{
  "num_hidden_layers": 16,
  "hidden_size": 384,
  "num_attention_heads": 4,
  "num_key_value_heads": 1,
  "head_dim": 64,
  "intermediate_size": 1024,
  "vocab_size": 2757,
  "hidden_act": "swiglu",
  "norm": "rmsnorm",
  "norm_place": "pre",
  "norm_eps": 1e-05,
  "positions": "rope",
  "rope_theta": 10000.0,
  "rope_fraction": 0.25,
  "qk_norm": true,
  "attn_scale": 0.125,
  "bias": "none",
  "tie_word_embeddings": false,
  "parallel_block": false,
  "init": "normal",
  "init_std_qkv": 0.0261,
  "init_std_o": 0.0261,
  "init_std_up": 0.0261,
  "init_std_down": 0.0,
  "optimizer": "adamw",
  "learning_rate": 0.00121,
  "beta1": 0.9,
  "beta2": 0.98,
  "weight_decay": 0.039,
  "lr_head": 0.00513,
  "warmup_steps": 409,
  "schedule": "wsd",
  "decay_fraction": 0.768,
  "decay_shape": "linear",
  "final_lr_fraction": 0.05,
  "batch_tokens": 32768,
  "max_seq_len": 384,
  "doc_mask": true,
  "train_tokens": 360200000,
  "max_steps": 10993,
  "dataset": "wikipedia_en"
}
MLP neurons of a small language model. Each row is named by its layer, matrix (gate and up: input weights) and neuron, and shows model dimensions 224-319. Each number is 500 + 50 x the weight over its row's rms, rounded and kept within 0 to 999. Numbers have three digits each. A neuron's up and down rows have the sign that makes its largest values positive.
After each neuron's rows, "fires in" lists the words (lower case) most often at its 100 highest values on Wikipedia text that the model never trained on.

L8.gate143:486523508437397443503408551459517474414520524511509536504484465483416494562457496452437515497544523548624558492526492482483465547510533613445459452557610492479489454509451508511545388484542461466513467539437551505500504548513545544492473539583455481456526558478508478460557576405526493513
L8.up143:449562412521456625633556487518417498530467506498493451585575510480416480569518423429478518449570421632436564548498477405549466503557468522366494511543532484457491594598576507568447477512482484499411445466460581480499524470448480456483478501559533433461510521417456534539465563488409541548
fires in: "career", "and", "early", "college", "life", "results"

L5.gate602:432555451460519506541517487459643547536526460548423612503569550479531506597528516505428467454602555467504484466445498489448494568562482606521354492498440506518593543491562493526525359472514572459500427567571382532587434533504576552397419452544407461523491419462506447580462544473569549510
L5.up602:451471494478528500536513509399569477478536455487507586451665551476570473577512565445489467563487497517550572502472458500532580470480465377532521585522466546554574481437518429483551556526474535465480563462442513457543562449562505458484494421467417455475469472584531512561602558534552512500
fires in: "under", "to", "on", "over", "in", "granted"

L5.gate394:532572501436438485588483506508512540426444501450521480436479552546527458548406576517536535490452480489573545559535457414606547518423483466457432514501491444465361485511482464553444495472441484443552357453403527584521448551501473491459487483577553526566512416561459524575442453468514484533
L5.up394:505471464540443479430466523491470474532469477599499566512465529502541568582497550585441510503535486474590434399553460463537453438511541528441571490395462364519530493477602465457483483583466533577515525603522567441505478591445596458471488446514597531541604553506496519469484417504490473479
fires in: "which", "it", "km"

L9.gate711:456496555565427425486473527506373486461547404503460535486505465603483509488444557538479457460380501523578516581549550456499459491512419498483464534477557426522407382404559487535528486527482531496585605449495517513515435487426598510509602496562604443547517487443410544499455490416582451533
L9.up711:511517599548528475503469575414539448534509412458437545532562544526480532452439498402562502549347530448581453489586533400515448571502536538536468562523524578504493393530581518444476510539457518436525502467509506487541523542456542497508565414475494386424429479472528539476555463458536593445
fires in: "on", "at"

L8.gate466:517561478543532489501506542531424389622532457501520520423477486514503488518432492535431439521454472527539481460534453521439465592469490578567426502520489544491447398362395459485468465509448425451502515549544470524463511520516534530558497467575454535356497504382561472471544514449495479503
L8.up466:560531543568554449555462520584441551415535436604415505508527592560496532522577516437445436484578463473490523437464461447402521512513452489466459362504523552464479498526443484469423419539527545457497517482584513545452525516431493431536509486441476495409519459479512443458545498509493427528
fires in: "after", "following", "to", "during", "under", "upon"

L12.gate702:488574577522547470539512512507514427451582512459456520504526407483460482530404504472449510532487529466452630514456441458467592505468464522498407505493478502535517470454536453522494410443453596356424485562441468509559488542508544507568470453478572412454493479511480513491431496388633535473
L12.up702:440501429540527478542468467446465413462557490468495521482585529531501557543552471493521505487475451469510556528557484402466580585460469448396549503503558572568488564462510503521530482522543508539493630466474463500419542567500579485516578551517516467499487463480503498609498524405427468511
fires in: "in", "on"

L4.gate586:484559390508421479386552533514507485394487549488525507458475558518457531503459589524531388577536558503470518517477548462537552506499550520535529410424511523432511512522545570488432485437435506489552495509525519526533544512440535554495445475515501536433504457513556532493466614529550447545
L4.up586:568462429581497487508488568537573455458587508499528492550526441464505382557478551516511537572568496468516468457475444437509535461475522475396494570524450598535472533550517516511527449491478477511524624478560476448567479542489514516456454494527464558485507523509544493504469505460529440508
fires in: "also", "records", "conducted"

L11.gate423:526535487518573478437341510506410485540604527490600528482509460602429479482498541504406488440461445541545488558440509552500614429436463538443482501516515392546452486501459499546475456482516548444474422575539509478472456563553517475520466406498529487490525500537462518453452463446595426592
L11.up423:428547526566531481499544527545459542633475539498493511552483580505487455536510435517490581439500503463411434439441619517497479503506525497534551563507456579433509539588466610485522483499436428558522564475470455504520525531460457553511535541482561549502500464531510589600443518541497445454
fires in: "was", "comedy", "coming", "comes"

L2.gate0:518557512512578404590521441482525546479475461540503509532452576565488445553438462555483518450574415504436436528455480440488441485501479520518461440542517552500477449521494463510501466569492525481539475463512392458525550446438413586547436517508490588484524535478498461601483576491460554523
L2.up0:492500499535540493516515543549537493580566480553410489532536523462498461549504524502454550433556495537530518488469531465528584499411531420575503473526550444518469440516554395485498389489510495503455442500468468509473513429409485426568589569541448381455524460417482480401474402452506520470
fires in: "to", "after", "in", "determine", "bordeaux"

L12.gate30:477562558528460483545525520547495492524574534485424468500545471505479466495481474519475488495470499466541555527438407610508516533496403583501520416525568519490458458443523589506526428503430448530450491498487463551536482558458470510507426458502590517499526483485459404517392629446539478531
L12.up30:482536476485514527479501540506447501547452540452528495496547508509514502499428533521563482479610453405507526496532461521634432523533513510516510406480513523580511564484463425454518562521492480558440528504529548472527524501482561493512426548473428587580457502433503450480518490468506447402
fires in: "of", "as", "to", "assistant"

L11.gate593:509540510444491458506513469461378521581445494397479526507511586586469556536430538475462504517482539443560503608510467480496415510496398517528438486516603505469419490430400468441481489530471519492565500545553643508481444506481564486510388462559469489454486479480450518536515535479461479487
L11.up593:484458580547484390470565474456507520485524514491461482388477484570495468476501472597527482406407547451452538520431510479542532508497513472611544585433517595457568491447472567433526463516430467499522511504516442424430475571523549507433583467496547541581532464508556567487491519493616450524
fires in: "of", "for", "to", "on", "in"

L13.gate822:489595530559438429477456465503462459527492402526330580495524488546468511491484555454535505488435486491496567553491509477456467524442469488498415556435499561443484542434447451571491481471425603501597511542429462571604446482541518458567520456555453456409512500376477471509455459511503439480
L13.up822:465444441548512504463468484452499428525487501534375466459504510593469463560554503475457396525499450466514600464525501501465474510403550395470513535403562517490457561508450482565547456525461589407511592512467520398517433506513474555490521523445539467469516530501505609452511420449534536488
fires in: "for", "on", "upon", "referred"

L8.gate696:504613458509442580500541451516452477474614404451503482440588415511497477538392501593528521405558471450541490494469501510580434449435559609582433509685485513533419497454415538534497455522476485434480517587560420504588495539428532517511444496609496497521530515478479497422514540370652556540
L8.up696:566523526483547503393496453465489498482463501629548543448439430520407500600418486527459489589470537383452340492463512454553502500506557595596460524498422477541451591484521498467524504545465399472561503461540521535452381558488486479457547543489521558592463616528512489517460445559479504491
fires in: "of", "and"

L12.gate612:502553566530503499498529571458433537553521573513443564522559541458561497540434533448514442484506514551531541521513507440440502496492434520517462526557541456417475468508545558488550428566423543510509459456572395424511546532527631500483406558555516550481471409486499587463490524451514486493
L12.up612:511506478474584453494528568353489423606498583460498524537582463572513474474400525406422523472408534521519601467581513541474424514520497424571516585595534540518455525508543460527513425495483497516510484407579430432459537489539475440520505526498502434458515480469458548508497495543499521393
fires in: "by", "in", "of", "with"

L2.gate561:527558480489513543447479571447427492577571511445526512395510509447662472584532515507498421408517484517493527400459436501498537550485515554509552523522470463502553408450429477503532415502482567517434511445525396561522548505528532519468535426547481449468548418484552500473501532428561632527
L2.up561:596470395552513580488508470516489523469538433517529468478459396469528475541443553498420442488412451542439457429566457524407430530511531407390482570486453430551426504430526433513554582521442603416506538538567505536587462509460483506487420508543438492421470512488515560480519416434535487475
fires in: "to", "by", "face", "with", "while"

L13.gate618:503601453481495505510534532451478486514560471462533517411524563499534527482460470405459523625506656498535537582521427531516467478450545494502420496478575456554536462494499513554417505493450565429469460476441491555482565592489501591442535396498491454484548502448445467544515500428441501517
L13.up618:556573544492415543505563378459487466564597509475541558490602520507515548488491484481433521626516492479434480516423453554466465527491481510550469532525545526503472500420493481501553475519440539519447473477467473583542542383448468450498525316535532570472508485479493529496525572460586588541
fires in: "took", "in", "gave", "with", "makes", "made"

L5.gate792:401500501531504462426436530461513492485544538513451493456451462466463627545514517564461537465549498535563537436489491456441556567468509468523439432417610453522457490496523490592508458545510562443449422531460464480474466520418513506525471506570534562460537487503510466449525436457426564512
L5.up792:515560454598456383418501559576531394458495451461470477568526550576604463534534487446485480541499537561547531476508451459402566514471564589425509477495499624556565501458495542551436557418524518484606525429509488578472567417534487565529479510417497596420455458578460503503560489466485522492
fires in: "on"

L8.gate389:490541383556457505494447594507538387500555483478447462500602434508421521586482495510509498505480506442540539542403542574401507426502430546537432488488508492576521489506428637577473420396557434485614539589492536540434478512551568515580455438516540575470466550521490525487549549464560476553
L8.up389:517463539580473437494528540498491436488518451627453464438470524513510618618542516487575491622552432458464469526478502375555541441462466541510460462485528425556454402556562490555505537422553445460517460432488450585515490479577502549508434490497542587548448576484579495432407446457498520556
fires in: "well", "time", "now", "later", "year", "also"

L11.gate269:425543444494470491416587507488479533582530436523477463462410467489474485578410416475488434469523501539509501526545448489487472582513498547545535509440475450499536446495440537557549495501519554452559537605529457479603469426519587521494479478542541540495577528430456462557569536408557476467
L11.up269:562578492495410465510458511493479432499469534590467416461565586542494524557512547476519446521611545438595540476445524475549530534501506531492550458448525340423460458568539454476473455555588510494546459514414548559599522475519362492475358447417552462454517376420395545606465460429496577489
fires in: "all", "allmusic", "of"

L11.gate751:530560552510422463486543524592499402493522390436492496500531453477541559518421490514544472545453499438556506583561559501425456552455499524481482504503521358467456478483514452545511419513567468457480555457538444535474469507451543507489521476605510486404591492485456549431419513447524526514
L11.up751:541570550616492527577557488524539496545596438517367547546538484478486592517451528468450538623550548445610570489506509527508528497484446520559537393579586469504595355575464528441408573512508417440440461497482500525534490535533470494515484451467490516421462474559536508430509483420536500477
fires in: "after", "at", "when"

L12.gate903:480510419630390498519477623528435546474469576442438425506516583523501436444492492605451456426555520540477486467455506492522541313432498553440453508477586405524485538489544543554457485538525524560528456519553504580530571479499500489549426490502532524433474469539447529461379490495490453514
L12.up903:489462567502557538509552481391547482573563496509404389503457492454606456512512511436522538432500460565482453433546470530517607516488486501500490545376457423471468374557433578444511537522447461528435484473462438469516570525535418491546441528530432588576462465499560437555454500402561481593
fires in: "was", "s", "scenes"

L13.gate234:514475549473541427484501503483583444560524415454557518499500493539485541486450487414453488552399536428587520501390425538407449599452611496501433575520550476451500470539462504537539536541540555506522505601571505477617469475470521502542511452579548525450535448542544481548515439441495564496
L13.up234:555507542526501422508416603444548436547493526537460504477583510508481586555431534512464594553513470515521494421450505451444478580416457505484557493490480505515475435448542499505500491491496444549506503475496418456498525471539430443515462484507542418491519520428525532573531497492580491450
fires in: "with", "in", "by", "as", "for"

L13.gate547:526526543444357476517477530534525524514567475479455537526490494518486416537473548512579463473434505421527533484488506463561471474431535522489456549517516454503369465455428544484523595502501547518603533481451437519549597625527532491463531556515477558535501456429519571562476603593532511588
L13.up547:530483529610532465540517537488487440587516507408445513557540475398519592504492555554513493492462539466502432477467531482527559502533510402449508521529472502553439519434518480579517481553501514481502531506590490475575470508458525508453527500567449450507478534540437531530493485551470457563
fires in: "which", "it", "what", "where", "song"

L8.gate1019:521589527554378467518511518527509439441536396494532455465544531492421533554486551442464648580540544499544537526468414469505440492492508503407527496531485424599451432493406511537545409517467392560559537474542511466449406548479512514487519396514450451441540531493512561502402493367517509549
L8.up1019:577523571485606477430517471459467424473490521512642423531503475471524595523534508530456491488567516469488597531538431426517532448550577563431525484436443586422490578590482442521522512462482546504456542522532508474469543520457392527420468629526501522495528506555582469471385578470548410458
fires in: "from", "of", "and", "college", "by", "graduate"

L8.gate869:541486530503462375607522535484431489561508484479444556403472575576435392483493518516457493434451544533441605479469513545450467519485513486472465519474606382479438438507477540538540488478475420489501472463490440435428481475481553566501482481507636519510487453453495502511444500377564442476
L8.up869:366487509547488488456564606442466550455499500471450468476455505608397412476541531465485524522467537472572445471510522505522500603573500518522559431586512470547355557506450478522483509541467451481516448537500396543476489441445545427562451545471569524548452570335454425502487455400618445497
fires in: "people", "each", "of", "himself", "year", "years"

L8.gate694:516502529520406521544494506501518493527532441532523563454496503595456399535455480524501472525472490481488474553462558485522445585457397562471430486500571483485387477427534568452571458536461510541515463495455494641474488561523535553482547485523524522418550457484581527495429614456493508538
L8.up694:451428500549458542492531431446508500487455470509490522433458460541507496484390513511406552471407514487576362502535508423602352492506457518527489496446533534510418542454552465446529512483426470605550455573507579510472450461521429466512472497472462484455472470503540485494557487379544545424
fires in: "of", "using", "uses"

L11.gate693:517548413522370518580555511427571494482543435655367468520581468536425473412553467340510446457487604471489522494565383459451477533549505503454454496510557526556491498543457471486414511566430513467481502601461505554521478511515538566501469468489431511472555444417503465632485504498578523516
L11.up693:499447378466614555560493510450490532509474536473441533515568539613527507451504558526413400493558614441477449465463519631481547570536524485480513501567503492506471507454464529538511440494474540481456516497667479549490564440497570622527472459510470535575426508494422448607528537422561521500
fires in: "gave", "s", "makes", "make", "made", "giving"